config.toml
num_hidden_layers = 18
hidden_act = "tanh_gelu"
norm_place = "pre"
norm_eps = 1e-05
attn_scale = 0.177
tie_word_embeddings = true
init_std_qkv = 0.0323
lr_mult_o = 3.0
beta1 = 0.95
max_grad_norm = 0.5
warmup_steps = 200
decay_shape = "linear"
final_lr_fraction = 0.1
max_seq_len = 1024
MLP neurons of a small language model. Each row is named by its layer, matrix (up: input weights) and neuron, and shows model dimensions 80-175. Each number is 200 + 40 x the weight over its row's rms, rounded and kept within 0 to 999.
Before each neuron's rows, "fires on" lists the tokens most often at its 100 highest values on Wikipedia text that the model never trained on; "fires after" lists the tokens most often just before its 100 highest values on Wikipedia text that the model never trained on.

fires on: "ag", "od", "m", "ay", "^", "st"
fires after: "an", " m", "am", " M", "m", "om"
L13.up94,253,281,220,168,168,209,258,165,179,217,191,254,225,159,173,198,224,242,208,227,202,139,181,195,270,164,202,182,153,171,222,238,217,232,199,205,248,136,187,169,295,208,163,217,238,175,154,261,210,248,153,197,114,250,213,276,259,168,261,239,169,269,236,184,185,188,205,165,198,167,173,197,206,237,206,277,198,157,232,264,203,163,189,261,206,175,191,208,162,239,96,239,209,231,114,186

fires on: " ", "p"
fires after: " |", " January", "-", " August", "|", ","
L14.up762,242,212,202,198,192,173,208,209,183,218,188,218,182,146,205,136,225,200,219,140,215,199,195,176,194,122,220,176,203,298,280,175,297,154,275,190,216,217,221,227,180,157,180,178,245,178,266,160,206,249,209,217,214,167,179,225,203,268,158,247,141,187,181,167,213,261,117,226,138,262,138,210,173,232,228,163,152,179,187,241,156,148,159,223,128,234,146,192,160,207,154,188,219,157,154,105

fires on: "ater", "ent", "ar", "qu", "et", "and"
fires after: " l", " d", " ", " s", " e", " re"
L12.up141,191,304,199,124,258,191,243,233,250,198,207,160,197,126,246,207,204,175,149,150,203,182,275,292,185,161,201,181,198,176,229,172,194,223,192,222,140,166,197,184,242,207,221,213,253,151,160,200,217,186,189,340,207,137,195,144,211,179,179,171,179,200,275,177,213,113,165,209,195,161,234,221,256,270,235,248,186,145,213,225,151,226,224,213,253,224,224,183,144,129,161,266,194,198,185,232

fires on: "ic", "ar", "est", "ian", "ary", "le"
fires after: "at", "r", "g", " l", "it"
L7.up508,202,241,198,232,201,226,173,183,253,273,175,194,158,214,179,106,171,264,168,251,230,144,131,232,234,157,138,251,212,255,207,193,258,209,216,243,177,234,177,236,141,219,190,175,197,211,227,208,164,213,192,240,166,253,140,261,150,228,226,228,219,245,258,116,200,179,216,206,164,138,293,191,214,242,192,197,201,194,142,217,242,168,167,211,202,147,190,163,242,148,192,86,205,222,197,260

fires on: "le", "-", "o", "el", "fer", "b"
fires after: "e", " Re", " co", " de", " C"
L12.up96,152,215,263,157,134,160,212,169,160,188,328,214,189,243,204,152,218,190,167,203,214,205,193,185,222,181,205,270,237,164,190,120,238,151,161,191,168,185,247,152,180,224,201,185,170,135,216,172,177,177,236,195,241,164,183,177,246,165,220,212,272,170,201,121,162,182,253,171,212,234,229,207,247,384,228,157,233,250,185,215,138,185,211,180,186,192,217,149,231,239,169,104,217,228,251,187

fires on: "am", "il", "an", "om", "ay", "ar"
fires after: "t", " S", " un", " D", "und", "n"
L7.up760,264,340,260,219,213,159,242,193,152,243,175,199,256,119,211,171,185,156,242,187,163,253,170,233,197,147,213,178,209,138,197,179,238,208,235,219,188,199,209,141,197,155,205,197,240,155,238,200,163,231,135,105,224,204,246,159,187,241,157,183,143,247,191,218,205,126,231,230,176,253,219,211,181,262,222,265,233,236,140,204,184,158,231,250,251,271,163,213,195,204,288,243,207,184,168,236

fires on: "ir", "at", "st", "pp", "c"
fires after: " A", " G", " B", "ie", "g"
L7.up415,157,215,154,236,209,262,167,163,226,228,158,247,219,187,274,130,191,255,188,134,178,109,171,162,205,173,193,235,163,186,174,203,155,187,216,208,127,191,176,265,199,151,230,221,177,237,201,216,198,237,241,161,193,199,142,215,148,154,184,149,158,243,207,252,178,168,169,191,184,138,217,210,180,232,250,270,171,190,202,276,264,204,213,154,223,139,215,167,219,160,148,177,231,211,232,236

fires on: "L", "A", "S", "K", "T"
fires after: "-", "c", "–", "\n", " (", "or"
L8.up362,161,191,212,266,170,218,146,202,172,204,256,137,209,207,210,146,163,184,226,131,206,190,204,254,206,203,135,142,210,198,281,216,221,191,179,261,237,309,287,220,177,194,220,187,180,260,162,140,157,295,232,237,192,254,188,202,228,161,159,215,123,189,196,171,179,172,118,140,156,175,229,135,226,133,178,190,278,218,204,210,142,232,140,251,221,259,204,225,178,244,196,186,246,231,243,218

fires on: "L", "ame", " |", "8", "20"
fires after: "–", "-", "19", " bec"
L8.up471,183,164,167,227,203,179,173,262,190,207,179,199,184,242,202,233,188,255,171,117,206,241,184,189,185,189,181,160,197,167,176,193,185,168,218,237,218,216,201,158,142,212,259,215,211,221,249,133,246,212,297,250,281,184,233,145,229,173,140,169,181,130,180,210,257,203,122,240,189,151,180,151,219,186,221,219,209,247,247,211,237,215,118,275,236,214,150,127,152,194,149,183,187,241,225,303

fires on: "20", "ff", "j", "pl"
fires after: " ", " re", "20", " in"
L5.up681,216,232,251,212,241,209,141,200,197,215,175,228,152,165,224,187,249,242,255,160,289,200,186,202,238,170,140,151,158,196,172,235,183,247,206,221,138,212,278,208,149,172,260,138,190,172,222,203,145,259,263,281,207,192,171,157,190,136,224,180,185,191,169,204,212,164,210,191,267,202,206,224,148,172,175,126,226,264,189,210,204,241,193,241,210,186,163,204,246,168,180,150,144,246,224,182

fires on: "f", "-", "at", "or", "av", " L"
fires after: " D", " de", "e", " pro"
L10.up163,202,239,201,203,207,141,264,188,256,238,238,189,207,194,218,172,210,215,119,189,239,112,226,268,177,190,240,221,184,190,282,173,204,209,177,239,187,247,197,250,148,168,163,201,255,199,165,168,192,190,212,203,252,161,158,160,257,269,198,229,217,202,185,118,208,215,236,191,176,205,263,228,236,216,243,194,182,180,153,269,225,250,171,197,278,231,216,167,231,216,137,172,154,98,210,248

fires on: "at", "ate", "ach", " time", "as"
fires after: " se", " the", "e", " St", " B"
L6.up658,238,254,220,222,201,231,208,201,197,204,193,220,224,151,236,137,206,222,199,195,226,232,222,213,149,137,211,252,194,196,201,204,169,237,169,265,192,153,213,178,138,190,206,196,270,311,230,260,169,167,274,199,180,168,227,161,195,133,179,163,253,214,159,209,192,132,215,113,175,176,181,250,197,227,183,254,152,203,259,245,269,163,191,171,168,185,244,194,148,192,180,212,154,214,184,254

fires on: "ge", "ad", "a", "ap", "as", "igh"
fires after: "e", " are", " he", "le", " He", " a"
L8.up183,160,233,193,123,199,148,176,232,199,245,170,200,205,158,231,199,220,166,202,164,206,186,181,240,200,157,251,233,183,202,189,180,206,281,271,225,228,222,172,185,219,166,241,187,261,174,212,264,180,155,186,180,216,123,215,215,154,200,167,226,289,249,281,212,155,179,249,204,175,153,211,219,155,173,138,264,163,248,217,212,112,235,139,181,216,198,181,142,145,299,148,166,198,207,150,310

fires on: "iss", "ag", "aj", " a"
fires after: " m", " M", "an", "m", "ic", "iss"
L4.up684,194,249,194,182,177,221,222,164,116,205,155,226,117,102,206,226,203,206,199,234,272,240,211,172,240,199,208,228,210,236,164,218,199,173,186,152,223,114,209,217,222,225,184,230,204,141,199,231,183,208,212,201,180,184,196,235,285,102,239,155,234,207,236,178,290,129,167,195,266,210,234,231,287,287,201,201,189,175,291,266,200,205,149,271,246,166,224,172,228,176,198,160,172,198,192,141

fires on: "in", "al", "v", "es", "y", "i"
fires after: " P", " pre", " N", "om", "ol", " W"
L10.up198,212,179,167,207,190,205,236,225,204,136,226,204,236,170,205,172,201,160,156,226,152,243,153,194,136,247,194,245,193,286,240,197,145,186,148,148,274,223,187,200,196,225,148,245,130,164,198,195,131,131,149,187,153,201,226,176,233,209,263,143,188,170,322,235,251,157,163,260,214,125,207,132,256,212,187,206,218,172,121,179,226,198,153,193,199,206,164,243,261,191,245,212,199,196,220,299

fires on: "20"
fires after: " ", " (", "-"
L5.up282,233,203,261,186,217,179,155,194,143,231,140,224,162,208,273,186,330,211,265,184,213,246,182,319,142,196,183,189,166,174,160,213,194,268,204,211,186,285,221,126,242,237,241,194,157,141,204,183,232,233,136,202,187,302,254,230,157,183,244,151,176,272,122,139,271,228,273,194,194,215,190,202,208,213,313,152,184,231,191,218,164,197,205,250,210,213,166,163,219,189,192,283,152,220,200,205

fires on: "h", " k", " m", "p", "k"
fires after: " p", "-", "2", "6", "==", " ("
L10.up423,185,203,177,187,267,189,154,181,176,72,164,208,232,191,155,101,224,196,203,232,224,160,223,191,243,223,189,217,259,169,212,241,184,248,197,175,165,195,281,213,160,211,240,193,212,197,162,234,153,200,185,220,226,261,220,210,205,318,149,223,215,244,189,150,259,140,190,241,284,268,210,246,230,198,174,151,171,145,206,262,228,193,214,179,204,219,127,144,143,190,185,151,310,116,271,253

fires on: "ch", "im", "ion", "il", "p", "ts"
fires after: "t", " s", " Un", " un", " I", " S"
L7.up224,248,227,244,148,209,199,228,171,117,203,220,185,181,190,258,266,155,244,248,163,175,154,190,226,240,249,212,159,171,198,216,184,186,236,260,177,230,182,217,60,174,143,206,203,234,237,105,188,203,189,202,158,207,261,209,160,138,244,141,179,228,181,192,216,198,141,235,176,211,198,248,222,194,240,148,170,199,179,184,188,169,181,221,225,179,240,284,179,148,247,227,203,235,181,159,257

fires on: "20"
fires after: " ", "20"
L4.up719,211,176,159,204,200,242,198,155,164,227,237,181,243,62,174,210,286,213,214,276,277,188,167,217,224,207,168,154,220,215,155,208,177,222,260,170,189,294,251,113,268,175,182,241,235,143,215,143,165,202,191,172,224,228,207,208,192,152,175,185,212,280,177,174,242,190,185,183,254,167,233,175,172,90,217,145,201,180,182,205,253,254,260,204,212,163,224,205,196,178,233,256,204,291,122,267

fires on: "ge", "ter"
fires after: "le", " in", " a", "ar", "id"
L3.up632,123,232,169,172,178,190,181,220,219,194,157,242,241,233,214,150,214,198,151,225,269,152,188,177,210,183,217,222,268,200,170,171,204,274,244,267,153,251,171,131,207,272,176,114,221,152,232,255,170,177,237,200,194,211,219,258,124,231,149,276,240,204,208,202,157,203,270,261,173,116,162,248,166,202,175,155,217,217,238,165,188,194,166,218,196,239,168,198,226,189,178,256,178,187,253,134

fires on: "se", " Ch", " Ph", "ic", "ant", " G"
fires after: " the", " The", "ex", " M", " a", "ific"
L8.up335,207,183,151,191,227,169,271,191,200,196,249,252,234,188,206,167,212,200,185,240,231,175,157,200,127,197,142,142,143,202,283,199,208,190,216,192,168,148,219,278,158,173,152,233,194,207,167,189,195,210,130,159,233,141,164,201,206,258,211,264,190,179,226,212,258,222,265,175,235,183,228,160,122,147,230,206,158,127,282,211,156,251,205,132,175,248,194,164,164,222,226,176,157,210,214,191

fires on: "o", "le", "-", "er", "ing", "emb"
fires after: "e", " Re", "res", "ss", "re"
L10.up609,221,206,220,249,133,165,194,170,233,194,218,212,161,241,218,167,181,178,152,193,178,129,199,202,98,208,168,314,167,154,249,219,193,165,180,188,154,281,232,178,226,170,171,120,242,171,193,175,224,248,205,230,205,129,215,178,172,182,185,247,196,187,262,163,215,138,214,154,174,206,250,198,223,264,237,196,185,269,130,233,218,226,220,178,202,276,191,187,213,260,214,211,146,189,201,266

fires on: "est", "er", "i", "ic", "é", "r"
fires after: " m", " l", "ib", "g", "ult"
L8.up174,152,220,200,149,212,305,215,248,209,171,136,202,195,199,225,204,174,195,148,201,165,156,198,181,169,227,202,253,178,212,225,218,211,187,169,199,176,190,235,213,155,223,230,192,243,127,241,152,173,136,205,202,234,196,180,211,252,194,198,188,202,257,224,211,229,144,223,275,228,139,234,256,267,214,192,243,144,186,226,279,257,136,207,158,210,171,151,174,227,208,191,149,240,257,184,287

fires on: "in", "on", " under", "20"
fires after: " cont", " n", " ", " m", " f", " th"
L10.up635,270,161,187,125,162,239,206,156,218,212,166,107,206,151,169,226,184,183,243,208,237,227,189,222,255,206,198,194,214,174,208,228,167,223,193,160,191,157,261,221,163,234,151,122,178,157,163,234,202,183,207,201,189,170,157,164,217,137,195,162,159,179,222,93,164,171,194,235,132,223,164,122,268,280,159,201,214,216,209,142,190,261,145,128,247,241,255,229,212,153,251,212,168,266,195,176